Weights of a small GPT-style language model, trained from scratch on English Wikipedia.
Size: 14 layers, width 256, 4 heads of 64, MLP 704 SwiGLU, vocabulary 8192, 13.3M parameters.
Architecture: RMSNorm before each block, rotary positions, no biases in attention or MLP, tied embeddings.
MLP neurons of a small language model. Each row is named by its layer, matrix (down: output weights) and neuron, and shows model dimensions 48-143. Each number is 50 + 12 x the weight over its row's rms, rounded and kept within 0 to 99. A neuron's up and down rows have the sign that makes its largest values positive.
After each neuron's rows, "raises" lists the tokens whose logits its output raises most directly, leaving later layers aside.

L3.down498:45 49 67 63 40 49 76 49 60 55 56 48 44 48 47 49 53 39 47 46 37 11 39 58 50 56 30 59 49 55 34 42 40 48 64 54 54 65 61 48 53 62 44 26 33 51 56 52 49 51 42 52 48 53 65 58 62 49 33 52 41 68 64 38 58 38 53 24 37 68 50 51 63 26 72 30 53 38 28 51 50 59 36 55 63 50 52 48 38 53 38 26 46 47 45 49
raises: "ulated", "bul", "ulate", "cing", "ures"

L9.down258:61 52 34 48 41 39 72 40 39 38 46 33 51 55 57 35 31 35 75 64 49 47 34 41 51 48 52 35 54 28 38 49 42 45 40 60 52 54 48 49 40 55 58 32 46 49 66 49 30 73 46 33 41 52 63 45 33 62 49 51 63 60 53 52 56 41 46 54 67 46 43 57 30 65 27 37 66 32 41 65 52 37 44 43 56 48 68 27 39 59 13 67 69 69 37 28
raises: "st", "ven", "ste", "me", "stic"

L10.down517:55 32 47 65 47 62 46 71 53 21 57 50 65 47 51 38 48 48 54 36 41 27 49 32 54 59 58 57 50 64 50 40 59 46 46 60 48 38 50 52 47 38 16 48 39 43 40 40 50 57 56 74 50 46 42 48 52 31 52 70 50 44 53 47 60 43 66 53 54 39 55 47 41 66 63 41 42 56 55 34 59 43 61 40 57 44 71 49 54 44 62 47 67 51 30 68
raises: " wounded", " whom", " resigned", " leader", " wife"

L3.down284:35 38 44 69 76 48 78 28 51 60 69 29 34 52 66 33 46 53 46 40 66 78 47 37 53 29 37 45 26 32 38 54 48 56 67 52 39 57 35 48 39 40 61 51 59 56 58 62 37 34 39 46 33 32 66 50 40 59 57 53 31 37 52 54 66 53 43 57 38 65 60 37 43 61 78 42 47 29 66 57 37 39 59 63 40 60 50 54 71 34 84 54 46 62 39 61
raises: "s", "'", " and", " with", " alone"

L10.down559:39 48 64 45 42 29 59 63 60 54 43 59 45 66 70 27 32 48 32 50 39 30 71 43 56 52 42 44 62 44 56 31 51 34 45 28 68 49 43 42 42 40 42 43 66 71 42 38 50 48 44 40 72 34 40 49 41 29 53 39 27 52 60 49 60 48 48 73 41 69 36 43 77 60 42 55 37 54 49 63 34 53 38 36 40 38 46 62 33 58 60 41 37 72 43 34
raises: " was", " has", " is", " took", " comes"

L7.down165:30 62 52 50 42 45 45 26 57 39 51 37 42 59 41 42 59 43 33 35 67 84 33 55 41 58 39 64 41 42 34 62 30 21 50 59 57 59 33 38 41 63 65 44 31 63 53 40 68 64 57 65 54 41 54 62 70 45 36 49 54 71 81 90 46 66 64 50 69 66 71 34 58 57 27 39 59 51 61 72 43 64 49 56 74 55 56 56 60 46 60 47 38 54 33 57
raises: "raf", "raph", "ram", "og", "rop"

L6.down112:51 63 54 44 36 48 52 45 57 57 34 56 40 31 30 46 42 49 31 52 62 70 57 70 41 19 56 46 24 50 47 83 61 52 36 68 37 80 49 47 46 60 67 74 36 50 52 55 60 42 54 43 21 57 60 49 60 48 28 43 52 59 54 67 54 63 58 67 66 69 52 38 42 54 30 62 45 52 59 63 38 40 60 39 61 56 39 47 47 71 55 50 63 46 51 43
raises: "Species", " species", " cells", "idae", " cm"

L5.down123:59 48 43 53 58 70 41 38 44 57 47 64 54 50 56 54 37 31 29 38 56 64 57 40 69 48 51 50 55 46 37 56 61 56 38 46 59 34 51 58 44 36 50 52 51 58 62 56 53 38 48 60 46 40 36 69 46 53 62 53 38 38 40 48 35 39 84 55 51 72 39 43 48 40 49 32 44 58 72 61 46 82 37 49 47 39 51 48 61 64 42 61 52 26 55 61
raises: "ly", "ion", "ized", "ordin", "ions"

L2.down467:29 47 63 35 75 61 70 48 60 43 48 50 67 47 22 38 31 52 57 67 43 45 30 34 40 39 49 71 59 37 62 39 32 61 45 48 24 12 52 50 54 33 62 55 67 38 47 43 38 67 58 69 44 31 37 49 20 49 56 59 43 53 52 55 53 34 33 61 52 56 57 51 41 58 50 09 39 52 62 64 42 50 37 67 35 52 18 54 64 54 61 54 52 52 38 48
raises: "by", "val", "ten", "ent", "ently"

L6.down463:60 66 44 60 58 60 36 41 40 63 62 59 76 83 54 64 46 65 54 57 52 20 35 34 57 37 56 62 44 32 43 68 48 50 55 35 46 53 60 26 59 46 61 36 58 40 43 22 68 40 33 25 68 58 41 48 51 46 56 54 57 45 61 62 60 46 42 59 38 56 59 65 46 50 75 58 51 67 49 57 68 62 46 49 54 59 41 54 32 31 42 24 51 62 75 61
raises: "ening", "ning", "ization", "oti", "nal"